Weights of a small GPT-style language model, trained from scratch on English Wikipedia: width 256.
MLP neurons of a small language model. Each row is named by its layer, matrix (gate and up: input weights) and neuron, and shows model dimensions 0-255. Each number is 500 + 25 x the weight over its row's rms, rounded and kept within 0 to 999. Numbers have three digits each. A neuron's up and down rows have the sign that makes its largest values positive.
After each neuron's rows, "fires in" lists the words (lower case) most often at its 100 highest values on Wikipedia text that the model never trained on; "fires on" lists the tokens most often at its 100 highest values on Wikipedia text that the model never trained on.

L8.gate299:483454513510496475481521490520445487543490525507484474480491521504500548485510496475504519515517505499469514540515494521484478497470465471499502472518458491487479525566531506515511483466499493511499514485497527529503493516448515484474513485508482533513482488505501505493496533534502496516546482513525549493526477540498508518536540500498523480516466516492506511469506496501509481505537511510491474468465489544499509503489512472480514479505495479483517567496505512458516521492515523489505426517507481477495541531477503507532467485474508542485487511512502451495466521482513541513529497458496561484509503520483517499458541471511523468488503463519520522506496486541537550519491514522549516486493495491521482538499445506532469468457479546521540472489444566492445538461533537
L8.up299:512444496513473473504517456500468508549481458511494508524489474522498532512484530502523479537492478473510485502448482535467465490516479528442532491483522461538514494536468502560501504509461497504530523463493493466492513492445507502528504510500513496473502519519481512483511513478485506499560468516523468508439485492480503480494495506496473500532498521507493491450498524510484481493513532532517496494537475510504462507490507466488498495480503495505492536484510526449506505523451510485503496522502505450507497539495481484512476505532477492493492520484503485483451555481447527519501459464526505530474488510500495510501496487469527542531469547485461553503441503522508539509514498478528464493447485462462481544465479530505480468507490541487498489454480533483484565489530505
fires in: "of", "the", "royal", "at"
fires on: " of", " the", " Royal", " at"

L8.gate309:465486503523500528521487458488480483523473529550488480493484504475502485520492508464488525492447493513495491530522422518522483534544501521463512489483452471494456515518526484450442526494529486499504490471483524539492489487507501547510470502459517468522499531456459521509529485464511499506507478499557526509495484513457489511504493523480497472524520506495517487478496516491479522490460472500529482523500505514522512519499508508543519506448496521478540511471464523493483528448458519492481492474489494508507469487497504517528511445586480483498495523460521485480461462525510491479518476516521481488488519554483500485513514470491511549521453526551499457535487514546510510484529543499507547450508495507496497491498462505503516476512485529502496510478492536503490549538517486
L8.up309:474466553470528515486506507465465494512488518471481497505495519516496517518517512503496532451496509503479497516547492526531506489526493486490497484499490491525505466491506484487541486506537480517482480470507462485522439547545523514507485439468490456527501483510511491508515510521523499554515521474528508509469464485493543470525479501544497492546489509466498512501501499475490541476484500513512479497513509515508492491508487511487503516513476524464492512565521551467531515480485477526509492490438493538489512535515515530510494508493527522487477441480473471538521524510503501495526525475501507428515545480484495469510502552486528466488513511490455578550498504500549525495494525507486546475554525459499504489546513493532500480521505535511533499526472491551475551518501505
fires in: "a", "an", "the", "their", "first"
fires on: " a", " an", " the", " their", " first"

L9.gate414:504473481475505494520540475479452483530496502513489501483475491487508528516542488503507512483483468500516491496472451504519514465498428498516532495493547530510494488498520524508512467561534456462525527486501532482489489504500558506506512466503486515510532517478512452451516503520487458519492504540536513513484539474552479479507515497505501486480512494458489502504527459496482492521527514542535470533489533485513485525479497538476482470479494499525496429489473501519507482467506527493496519494477500530476488497470496494518488480512484527469535506521510459471475522518524519488516544457533518550490513506504472516466496468484497496502513471451511510493533513499520451541522492544556522461462456550507467451519517527505495536522483504553503463484498479473478466518536515
L9.up414:515485524453517499538494542488532558514503530514491475462454510499499521555496481500492504510504486521495547464498460533529508500500503454526507478462522479461511499506512521492495484523544472531501474501524516471523496520495537514493484505510496491472505504460469463481493476507503503481503513477540483482495529469497532521484512479532528528507494487474505463486479503495515481518523498539483465522487521508507481538528466534460446503514494524496533509511507473522511511468521485547498584491507507483471507455517494478497475520528476515488504552484526456521512571485525511515498490469485493480476525510491444489500496491471526542500491507471520552524526533488572510525479425483521513470530492504480510527495533537502449512538529495512498480513486453509473463501475497
fires in: "she", "it", "he", "film", "they"
fires on: " she", " he", " it", " film", " they"

L5.gate634:501506466475497509493490468479546490480508487479559508532505524490508533505531465465529547493490490484480545533523508479526491508520451535482491539480478472501504570507506494532527520504527493527526493441504458535512514527481495459497480501497507538516505505468512531515496480494497501537550496508501478475551470487512512509534524521502496517463497482503477504474532528481497524515510490461487513498505534515460549485504501489468472495449487495471475498539482455446536525508503510500518501461520470496497529480470529491535491466536494517492485538496489513479525524526548501527484520513517516470480535530492495492470499491470498520544485506515477490524517457460526500479507520508505536432475501518524518538534531464537484482523497547516526475513525532497440513524546530
L5.up634:519478466510496460475472533525501465504507493480490561475489482496509506471487509513498497499512498468501487481520476488500501482511507477495442458524489517486506502503478518473527473464485504478536494469493509469515482522504518527456497480509511512498534494523498538579539528478491486509487553518517490506519519448523480517559503418511492498474477506498531471509564496471505509549498452536451510559529479487526501491508501500540521492513471494512510500508511511497484504493478492467493440506491502523495538485500427457491480496455487528510572479453507463483483479489522533502547479487490541488515511517502518486455486508540517502498474505498490499485482470536461501474481513507488469480484525502542481498531490503456481482514520499482528516516474468513532444484495508
fires in: "also", "then", "often", "generally", "typically", "further"
fires on: " also", "ly", " then", " often"

L8.gate636:450488511508521541529450528510483504501469534517487485460489502489502547490502478512497507478520471546501473508507470480530497543501475508463510502448485526492487470522496500474462483462490504550483500502491473513465539470490491519518502471498551496514458467529473479510520557549514485520505474507494507509527492523490537505494509480468513467490488504490507489497484499499505509490517476508451503522441506516531541493511537512478560512497483552464503474507476536535509528484509506503523497519511508543506485559456532476511490523488479507489532556539484487462475492429490489499481481517506498444504506493506491515534509563514509520454494488550482491491533519480522492481502496432517521496493507496527463522518535539524492489497553507512530507499451503484512545510515476
L8.up636:476530474501533516511514500490487470515470511541467481492491477478506498458526498472512508485486515495523488467495461538521500490498475546501472508479492494470497490509517519488488486477485515543453526547507497516482524521539537482513510525525514522543510466479476445528514501473475551488510549499520487503520485497496475522495546496500524516433484511531472531447492491523532504465498475506474512474465556530531497522510519455486513496491490520513498517513476504522530521447488486465522502522449503490477478500519502530472468510505457534490517507524480485538519455507563449501496516481452505530485493528499459487517473477455504472474542512492518571514456481537508497531504477520505541482495516491506519505511525496511514491554461465515529487502469530553481500497531473
fires in: "the"
fires on: " the"

L9.gate477:507525527526486498503458476497490479553456533533483521478527495514508514468477470522483486492517460529519517495515507483530503462504483493529513483530481473461553493474494432521486459513502530510523490498465521527475522492512494524484530534534501539467468453518498461519524479481502519496541502500486507497479486482499491469489512475532559469460509544581507492505469465465514463519508510516479526531552476478533523506511450473502467480482522473510509545482512467507477487432488499530524473516512539475484517524508510494529495496510556506496498475463507531529492478520535500515493466502495539523515474481481464530465521457500536483515493518513555496492502455523502477474480525486504524527504521501500523491484456504523524523529537511483472526494492525485476484470503479
L9.up477:470432501523455502488490516523537478500506486537471537472535513494498493476535530493517495500513489464503575480480483502515545499544512494523544489503525513500500538503515504489545499479576495496507479490485526462491527472503483478522503471478515472488500531472501532472496530489442502486488467488498505484548503520489470495523477505473496472488514507508521512483536515529536445513462508474472498489537468510553469499477533526440516495467436484546511476526458512507486506530467490470502554494519529491479506498515464483482501457498484470512520513496516494491501523497482505505506494471480507494502551486446537448504469498499516483505482480477475447486487469470492479514460538487488524505466492500495496478462486521489476496516494472460526496484516476509463441511532517
fires in: "in"
fires on: " in", " In", "In"

L8.gate313:505495526504533520553483507488456499474495541523545485508459516530509523529470507435495500456499499540466511499515496497491448501523485503468557502443526483489500480514490495529458448505509496492514474498493467545479532498496489534477438481502499531489531478485511529489482469543531491501526474463505516519488472487483531483494511495464503476513492488509507583533496555543492537467498435495506448504473519498529508476481514467489525481479535507514535496492476479480514480469482531507521459477506477499481497504474506527514495536495465479461464517518524504511527473502522484440476512549502495493498511491468468523529499483501468505488494584515516528485484523536492565491533498498518510499515493506487495493492478491492506476502467505523457480516513520487513519505505479
L8.up313:445496526494536535489510472541534499526469525509450504500491517524503460521471501504523461524480500485489481477501491559494543524500481503532517484519512470507486492464530479461458508481531485547489480524500479540457511515464477500513471500493483484502509455493520496526471470468508482472493503496537498513518499499517470502504513471492499510519517477547518499545503501498492503462532470498461493482530476496453509506496476495499514494452529478476500425558445458532516468504480471533561535493486480475493516513463478547507450489487524537503483514481508465502487565498490541489475519517510481454486490495494533536514529503499475468479488562466494497512488490519482464495485480472478493518515512516443475505504482480502485493531501518501557507521462482506509537517529498
fires in: "the", "one", "first", "only"
fires on: " the", " one", " first", " only"

L4.gate596:497504450499505480497486528499486494496539493527537493450480557509516534475491517563525497490503491506539473537506510475472495514525509459498472470502497469496487490512488499502458488518456532503537521502520505530502502506496515487518494477495513557504487525490510488505503491487503474541531514496492483521481520477546442508499526515506477552556507487478490491492534491491508529519526498485478488484541525479478535503476483489436497499547545524505472477515513470511486477508516545514517547436513473453498500475494475510506482497491498501473484501515476523513500494525558546514538527542464541452492526499449502529545515523498461494520517445502524495498503492527483465540490501459514476494487448534541445479489473520507497491473556528468514471499531518483489481499513475
L4.up596:482494473529489507504510498501470507498529508495485528459535507499544507487490514525468530499545513468536517463487495509536455492509561504512578442517457514495490508499497490501493451524488472476493506519479512478512532477524483459480527519540536518509524478461488511459483514537500478452531515523534518516486468498520518523504497535530502497489526479501461468511504495520492489487447512482487507485546499484496461533503521460525489478474515516485491484470500503517526480523509529478523536487477510504498519480511528500536471486532489461504503509503485524523487456518503466541518457468464483470476538506509538503452462522439532489537477481495459504504498519509471508483453467536474492489459464473533544528483496523474501476488534525488521499516437475470526492465475511
fires in: "same", "due", "submarine", "rostellata"
fires on: " same", "mar", " due", "Fac", "Mar"

L9.gate106:459532492469506544510516489527495492513509497477503479488473467454458532523555459501488475480494461512502493538503520459542541504482491541501500495512508483530466503480506483468539489501518496477455548476495509496522551482492528515474497502501521468496505541455488512465482485549512513469493498454507422510493523501492542472521495458485548488534502458459523490487468521513507500495483523530456507490486488491497450540495470462492523511495503499456470468495513461466516521511506513475473483496486495525502509526440496530511471459488473520475520472516487503468494538484562509488506502459499473483514525537511482508481497508461540501519512508538487525494520479487484514504521552472559489521504453518520544465509486520522496503537488493493524485510488532461470485485512480
L9.up106:517491477476483427482512476485490514476473521477479484501510553485491520536525490434518493569527527476535502502478530516499486532514511503514509523529500470497445524497509486472548578544495524523466499473480522524478482504506479506483498483470506481475513535468544467486532498505537494495466520493496485523505502494491477485469457433465494489509516515517514513448455512499463469452497502479482484467524533510498494491497502507476535517475504511484486487481527502531470467488446535507485480455497542527468493526485471516478526486526502536506531509472501492451544496499530478486515508487472490480463496563521480491490528534491530482488484485516500481484527512505528528512500510496507482468521526473480469531496528488481492458553489509479475496526481475513469536538507527
fires in: "were", "are", "was", "is"
fires on: " were", " are", " was", "ad", " per", " con"

L5.gate115:548502472455486538492511487506513473539508503492501463495494539491501541503532492495531536523499481472541527519512491530518466488513524469509534490464479518513524510536515510453490500542506459491542515516447543468502512497489521480485431549477527547489551552517492529499506526504488472547514528496526518496570484467514440483535478541484490492518525493490491459507531514513496508485483479517512501558541522487494539537505518468494489467473516494465510510529466546487482487475495527515501476488520490501479538525511472507508493483468515537491482539502502483454516512484535494554492468471466523495469531511452479497491497530514460526500508473496519510512507486474512517500529504517544455466523483501513527482554497486489485501487468480495527507500495502495473476494476542
L5.up115:495514503505441497472478507536511518514507539513526459510494480515517517502500504490519523496513497478512535510529508483522458480529511500484536462452508457487508515496462517477466547490478508508527501520499479466485507502533493490482516525510474534509518467480481533528521491511556483513471523475539518460503506466476527494469485473530535483438498503522496486499514552521486456512499503507487493522504528476440486492503491499491500478489526491494509527515476486480508494470484551486496482522532508548554521462491463500491526521480504508523518482485472502487521474504562502490480465479501517546487527491504498505483473496538429505513518531490578520493502444488517469470499507458477539485531499522521499453478513470486515534490462478546544545514463491503494541456521540
fires in: "then", "later", "initially", "typically", "eventually", "first"
fires on: " then", "ly", " later", "ally", " typically"

L7.gate506:521499490545499496490529528520496462506498501492554469490477524499496514532536503493497508498486501518487507520441535552557524523484501476490519534525498541499541522523515475432551492521518464510508543502494492502496489539514510486514469483511501483502514551529508526496513533526515487551491462525484483502551496543513510496485556556465519499523518494492515485519542470517504470496531492502512503458507491507489464482518512556480514515512526475495500514489460471481491472507544546550492455523491507519518474509492487510489480477566487533481478508477518470474510508464521538498497479502482507472514542466524502462503534441509519517495460526521513493569517516549496505489471510515534517499526543529491545473525479468485474481526494502526532492522474493506492523499483503
L7.up506:509495433456500497505444493505506520478493447473479490516514497462490470500532471484529510522507472516465515450445500478501490511459492446485513463496512449498495504545519480509499488518533501507500475478538499462483521528530509506494488522506452523482487512468452521495513476499515497541497525456486527485529514479482443520543485470501469527500554462537517458495511480489537546480477475538462497526499502505515519529482485487518582484488496467505503477504505520475499522483466474467502492502497515471495519473471490493487519504501529525498515453448475482502492502503485539500468518478494485513484461488463498500494549535475516509530491485484505508522493475499497527475510481490548502499473483504492512494507536471534480540495467539526494454463501461503463498564468525
fires in: "to"
fires on: " to", "ly"

L7.gate18:474537515530570486535485530466487529532491504499493484496503509479484488497478455524499509469486497483517516480463492477517510471506529520468516467499479524531471482502472524473477503445481459506501477517499503447471500479504512521509503497543522465524502527510495533448487483489489484512540497502549518515513539523502508489500501517498502528522508498494478491486527515506490538520503525494455483477436480485509473541491496489520561504529500575492473460522512535511463509509506521470548471556442502443471544510484515515504454460488552490479512480500506449481508493485435515544473472512496471477546492470494505510488495510511492515485495518515476520522541506488501529500466488525511510480492428479496507476468500530491500511538517441491469497479482507503498497522488484
L7.up18:506515448538485505502512506524479472463524523459508506466489485460488500452483498533462477532517489488518491472481462487508502433512487486487467496508489459525521500487517470495517497525511524476546505589515509517488505458533469538534484548504484563475500502495514519521513480478497476473480522492535508454496503517522474496481541444473488461505510515511487441550511529504534488455469477518496485531484508527515503475515509479450501491503465525473487439520466517508500501485422492499557505480504511478483534504513525519514495503500520498499540475459459470479519464499497510503482478509518478473498501499503483509503513467503494519501470512528500464521536511487526481510494543519486515497535535489563500507535511483504474500508536514505540502526479472526478458510492526
fires in: "world", "website", "since", "girl"
fires on: " World", " Website", " since", "ir", "World", " date"

L5.gate474:481547514484515533509510515514475492500498483502523500546432512467462484491553477485505532503500493515492495521474498477525527513468441533542476534465525504485500509490504487489469516495489431498501500492507508522452525484493499484543464494490520468518529500478484517517533497500549471556509491492529527482514524543510480497529507528455501525507554505507547469479456497497490486492460465467480496476477521503513548487503495541483525495473478536513502468459452488519486528508540486472521459502497490500535478538469493549508456516495481487463517501503474518509476516511535488531499491519528470500488478515475545566509489495508500485500505469474466506526520513521500535495492545509506542559531472478481515487505488503521443487512494559479531526503509506527512516514540510
L5.up474:468539489462478538471492490509519450460513437461494472494473503480472501468524518506501497509486516495494496484485491493506512538476494500498463511470486498502462501530516487486485529484496472501507488504521534549493499486492466511517512523470504486533522503516481447540496475422512473532491475531531486484505529536495446508535530528479517507516522512511527477504505515516503495472474437445509519474486458520520541467501501512505460511482482490489531535467469533473474475519522477498506511472535492519502529526487516532490456521507472528485472496539532509497460489485544556575520466514521508459496487521464493539529496513535466476458493470492512521553501478515464497498483514490513537516546499515503531517535502495496468474472518549492505547514498529489510525498515498
fires in: "a", "an", "no"
fires on: " a", " an", "0", " no"

L5.gate621:470506530555519541529536525484471500490498572505499472501486509523501529484513493483523456527487468512492514492475483515461472498522474480516493453475487513508479507483553525511462512476542457489521514539458489461490488566489527471499459490492483505478506451492547496476519452512503536554545462524491497504529528480503504489519494514496535540453508500474493537491518512462480471480477517491480526502516510513482536531456490525504470489486490497498489512515509517483510462513518530496499559510531500461493479504501492493483478468521486462472483533526492526446520491526535514503508528488486495497453503492488558540539521461477499500520510478495511499479531510503470537492508487513516525509483497516508490535535480528542511533490515553520462466518479520527489499558481456
L5.up621:503537498502489490462458457474475558476470509531519513504472497516507508493498494493527471477474511509451486500520511506484477486497496472554515450488524493514494478528503527495517494472518519508495513526503506486528497500487497519508485489497518483514546507499520532530496543537503473489506479513465515480536489514481543528517540465516521494491508502482503468516451503449494468491485490481485474494477537477513506495499504493488542508504491530485511475457461508480505485494441507460504509487495501491555468433503449489470458516519504502495521549492456516538509506483497480490520468503525525497514486512537532475488526501496537518465518488514547543453510528511512531489514532517441472552559488467498457522501503410519481475461484476472522489503510518533549460465497500
fires in: "of", "on", "to", "years", "at"
fires on: " of", " on", " to", " years", " at", "go"

L9.gate550:451507512487471545502497530481508447497502524487452482478485486501472491479510506509485519513479474533459469515485474508531454555533495482500491498518479529482518533506504529492485506458503527536486523555436520468487476520474530553521513519502478492477500503540468518465498499566479518504483480490507504504522491546490494493515531467489486551480495518538515557496542468481551496487484506503481533485463502505531491526504515527507510511494511509501481509481516526449499537455494547495521501504478505566446534505562482541499474531482489508511499481520492450481518483532529494513533483507508498481483466464466542505492507506557514473496481536515506501507491509512483489494506504506523526477467445508482466507496479525470467473513500515483513511542448493523487478524473486
L9.up550:500458526548475492509513524515493505529495468497503536469461490477518507516468470501507456502478451470477548511497509506499532511493485523539548505477513496530449527508530530453467514477499501506482482516529458468474517533465547474536490494493464471491473492511506470495488460512466528467460524497500515500480487490498475483496495464489481535469485513491487473519527495463471513461479540468458509471486516490467448466488491512509540488485516557513519494486541496474476477464493477454534514486538538530473498516524525540483478513514494485467519505497505495526478508504530505446507539474505503486483512518509501492489498504505502487442494512495498500490478573474509482497485463511521530489458496466509459525497497499462507492463462524438469538502527528509544547465492492
fires in: "the"
fires on: " the"

L8.gate318:511555441490472538493418496530487521535461491514473500497449515483490505531471508463523545498509484521483538524513459469495483500499487531467514485485523523484488521516524507513488478505475470529528506523501485478504507478504493510527508510527502514500500494463525540508511495518519474493531460485486507505499492496517547509515486489475473542544542489493509472470492484505532543504494506535521528524525518455468476484501488514517518497514540483533508482491482490518514488503472478496538508479480446450525505512497432481583530526485524479468482467523508549536476470510500555489499503473540496486497513542481448555514500477534483514538455492534488518478496533524510522478523476499489480511460519543499548484529483506494481520505488505509507488505497527523489453526517527
L8.up318:491481514488497493497525494511485516515467494494530510498486521492511521517455506479517502532463499472532530500474486501506507500484472490504555509480496487472543523528526487502512463459515494480479504505492524503479531470474495533470442466495499528482536508511513531483512479489497502469486446509506500487497556498464498473472494484508510475449483483436535491445482505465472529458488403492483486535512527526511484478493494493466487511496494482515521467500514482462514521475531447507477478496530518501525545538485475563498545473517488509497490528464476486489507512467484490486500534521526496466456430486450498510503516520527510519539519479482481464524514539497515521501530504528515460487505434495502489493529517551461509515497486484511514491502502470526505426507509491
fires in: "served", "career", "worked", "played", "signed", "he"
fires on: " served", " worked", " played", "Career", " signed", " he"

L7.gate703:469518480501493498487529489511483450469498517527539521552477537472505530502480507508520472510463488496445499552464469501527506489501484504490525498509436528454505498511479522526515498467474536508442511498538513510469508523510515533513475530514517573481546532497495521482497500519492485508527505508503498482518478515496518476474505496466475515505525479515501520498453483512483476488480426498496529504484521466468490534495533470499537515501467533495497512494446501490476460525489510518487521467499486542516489545517508497475525477494464539479492463460478523477540466485487520479553524523502496509493477485483510505459496512505488482464462487547443488516526454476480503483516448511507524494507502547484486518530439485509494542491526459501511503499530551479538513474480481
L7.up703:460521508513535510473452491470515526481501535527490535515455475476507511474513518495475522489501500535521457453514508536474501451500463464509477510510513529475470501478519537487512527521555508467486498506530517467489534492531473473502438487474497494503494523522577487514537533505557496505474537500519525512486516480492491482497529505513527491506560467535495480495518504478520513481514499504493495457520520522489516483495576486529526502509511500500498505488509522514478467509494499563493543463507461490543541497510532497464496512472488515500488469492544475478507496507500511497457479498475510535533477534510497542444509535512499502478508533495494458523490491509472508519535478566484515494500506540468484467479445507520504491541503511488463479467538508535479512538520508
fires in: "is", "has", "joined", "said", "announced", "married"
fires on: " is", " has", " joined", " said", " announced", " married"

L5.gate376:494520496477481484513505468466408488524484496581480518506527502497469501509479489513517483517458506506496518500464536535524500472478507498532498480508478531502506484524515448519555512474492502506487485490528494513513495470515523516483508516476546534502521510502477519505464502498496465490512524548513527496541525554540487504492497495504535463515558512505529430526459453443523495501522448513542478495521497488497491491478504469526521489487461514529510479472507523453474501494495500529521510458540478497504529475484514547497490500474510474494492503488485490494499507547485479444497511506513529495496510512520480486464489494527519495515472444514482496511518516502498487494499477540529462530477546511521504499541463503518464510527517550487460428482502515533472513507540508
L5.up376:517497483497512481510569506519479481499494491491493517499486454492463490525505469520515538543516506501525536477491503484512492509527511490497536518478460532547489504539529506473504512490498525490492513476469517525533522531502507470462497500488489522511497475496483508489500441489512503471535515466503486497528490501498493501526482531526510451500557500532506469521540495517500498526507481523501484510506472524479447489512525468529533486501465491518532525571504570547496472501508530507497473494484507469495558487502500476495523475504497458517514468549525537507503495487472472504468465453501523480525511536513536504490457505468480528507483519520515489532502452442498485496510531508539465523453490452551541534541486520483484491513546501437497473483537500556485493492501533
fires in: "at", "in", "atlas"
fires on: " at", " in", " At", "op", "amp"

L8.gate306:511539480500526456504479491502492461524507496498483479464473537483457486493524504491516512487455506577481424523520482511542492513428499522474496506520507473522490492492514488492483460481550483474530512450510503504496484520513536516501452479485450526491526487480555512465506476498497457477510527524502524531496503474538482509544494500484464518504509520474565545512528495483527480543527473543493472436523534446483475519510491514489506504463519481509452493502472539494477476503445499498536510448500534501513493483513464511494488487476483523483466534494480474488530499509526533485499498543494496513509504484498526480476512470512514527464523494510486542502492476500505503528505500462499528501522517510532537496505480497466441521516508496512475503538520502486450491492475493
L8.up306:522542528448510454504447512505530498495499492486486496483486485507508488489486546503501494466515545506482489493530504516511492514473513530467460530514506483497497496491479490476456504508496496526488482501526480496508475507492520494492483482505439522494498473473535487521556473524494496471455504522467471505465562452495489488486499516499460514472503492514493505475500541506511484517526509545494496461532515467520452483527483559508468534495497525491475535465546489522486487508448471486553524474475539494520465467529468476476486501465533490520504491480485457484567489459521508453473485536501500499548455467528492447485483470488517513490513515498542541488500477506481500542514512428493490517484521508493495510475474496516480484509505455511474480509486488462512513473432501
fires in: "was", "is", "has", "achille", "mcdill"
fires on: " was", " is", "ch", " has", "D"

L7.gate319:496489494536491538482473482544523493502477513476528504456485525514454547461539503569506484475510495528555482536533508499493524517473514497492499520472446511500500473465475499451494467532510483525457489494514525521500510501500521494535466505498486482526526488475559519498493502518501463543532509524519495537519530466504516493508520505504527494489518478487501495482489518492530498461539530478536489534480529463480549495530465532487519508504494457525480514495507487491510505480507529532494489492500498508504479509498545527531506556492503493458519487545509530489541457453521526493526520526514530501499462520450478479473526491495464508496507515522469505492523461525515514509477474529545515440508490511501554527505493516486502535475443476539527499533465473487490472562532488
L7.up319:492526494523482504505461501505508506443479474475495446501415493459504477465518480473468510533465503520507506527507504521493496500513501490508560515472516501535446467501479521517529499488512492466469456512491442448472511477457496533498460506478504490497508472526533496509485485521533506474491485492501491509529504502474541486492528476470559556470495488501510470468531480510476528497524495535505481492520554510522492525491490493456520510484535497492521524484527526494492505520487558510481530448450472454528513466517546464478492536515515479505503457514526508514507514483504542500486517476467504510494485555479475488479539519479531519495481477467549528506467512502513528493539506493513466502452502476521514519506508488485482490533513538480552492513461512468529489491495502
fires in: "was", "being", "later"
fires on: " was", "ly", " being", " later"

L8.gate156:559536503517484517506484456504464510518493520502537530492460523493499518524463452482537528487496502499478516518471492498515481464478526477503470532504499525505563446493533516500548521467515498486478544512490503461530514516482553516517511445512523476510537500508531504523499468491521483497493500488516556506513454505472500498473496462494511542495515484526502542460547500502494520526472530514482513476457562432495519488492495491490499509488470484519493452475513505492481534483488511482522509483445420498506512488527484528515488542524490483463490508510519503524508447499486512482506553495521476510505477513475475518489508522514485485500471472536506529500490482508464490463490508524508540507539510518491528534507493489444510563525518501493485524454477525515495481461539503
L8.up156:477519520531562517494505500487553517496528496450500531551493491503490489519505471485509526511509503474502522468507502511461493512481485503505546517494516468556501472500524503494501564506505493545496502483490553501485535534461443493451522535508529492501475488550569474494512506522551501498484496523478513482469474513497478487485462456516531492487524505497456468486520535493494529468491486483508518536485485497487493485545477476497503513526503492462505491482561491535525479470468504496523550531478477535520492514512476502540504515508498463511539526517500500488483508504510468520450487468498528501493483472483478528492451519544448472531527514515471473496455513534495462494492507489482451482494488522479502449471478495496508496524517495481480553493510480563464490522499534
fires in: "served", "to", "as", "worked"
fires on: " served", " to", " as", " worked"

L7.gate595:474464484478520521480510510512481507498495475509525514513502519531457501494513526510486470515454497505494504487473482497483468481532463476484491446508472542494481514539508543493544529451488481507485477527575485491443505492496518512520453474537494452482482512506468507501456496547540524511533479476500505472527506579475535501514536485473502534481493508531525497479534475486493537562505519512563495545495509495500467500473516476511499489532513486497506506497500517484469501532530557503496490514510519523497500516504492471515521524526506496503490487531545489506486496470458544473506489459489574489512451486508542454541493523440521524541515502509500461534481489493531498466506494494479492509501477533481494515540461468514508485504467522513495495500497487524524465497488473
L7.up595:499514488462506490551496415502532516439491494521521492549504479541510523489565542487494526479504533490509487494542480457525505492516510551453460500494497520499521477491461514505485461511520518517514497541495526544517500507499530481558501498461512497572516530497524526512487566494507503516485534516473493504498462482493486515451511495480481495465536473497500499471457482507505477447499456462529490549485543514549484534527466511516533505492483511484506531516490469487501526519501519509507475527507504484503527515490536511489504467511474485508479511506518488476512504487539516484511509502477511490490474462513502526481554525502532509500521461491503527531499506494476506533499478496514523475524460504555480522557495464487507509489513445493522534445535494482500480503509517
fires in: "of", "in"
fires on: " of", " in"

L4.gate199:546510523544487503487493542546538494533512522486511493512497495504473514518513501500551540525518474513501517503505504480527491513478506442499486517491538487498491466501514530515504467495447504519504509474504515518506467521495519484449512540524514500511506469531493509458501527486486504508522479495505440520523538505490511495493541484488500476492504526515509484478522460532514495463516556525487528469504498489508497519478463500493503508483544496485524472507493507520515505488507488530507475494469456486508498457466479483529484528535462511461558499560480532521562525511496510534508501453515528494507486505501519506470535460498476463511509435539522513447489471521524500446541501515519556504502494566450488481538512511494459518527518464514500466490488440490494450521494523
L4.up199:472550495502493514500463483508487438468525489517502492496504519495491531508529498502480531518489499544435502543486511449521490471488511523460550491528539476515489495484494461480485484508471500512472476463503521500501543513515552517512540506524521483524521481527483518501518526469472518452489502486452502517443490516516467515495511499493468516527475557524529458506454490470540517542484467502485493519519515504459485510495496488549488506440541524518495506477453512477480557465493479523513462459520481482520484501509519529529484488505452516487478555492485524486525485502481501499505543531540542484492513514536518533497500467504502498510511480492489543492491520519518521508495504476469518472489546510515522498519564513476481538492489506469494482512496543515488447519537537
fires in: "it"
fires on: " it", " It"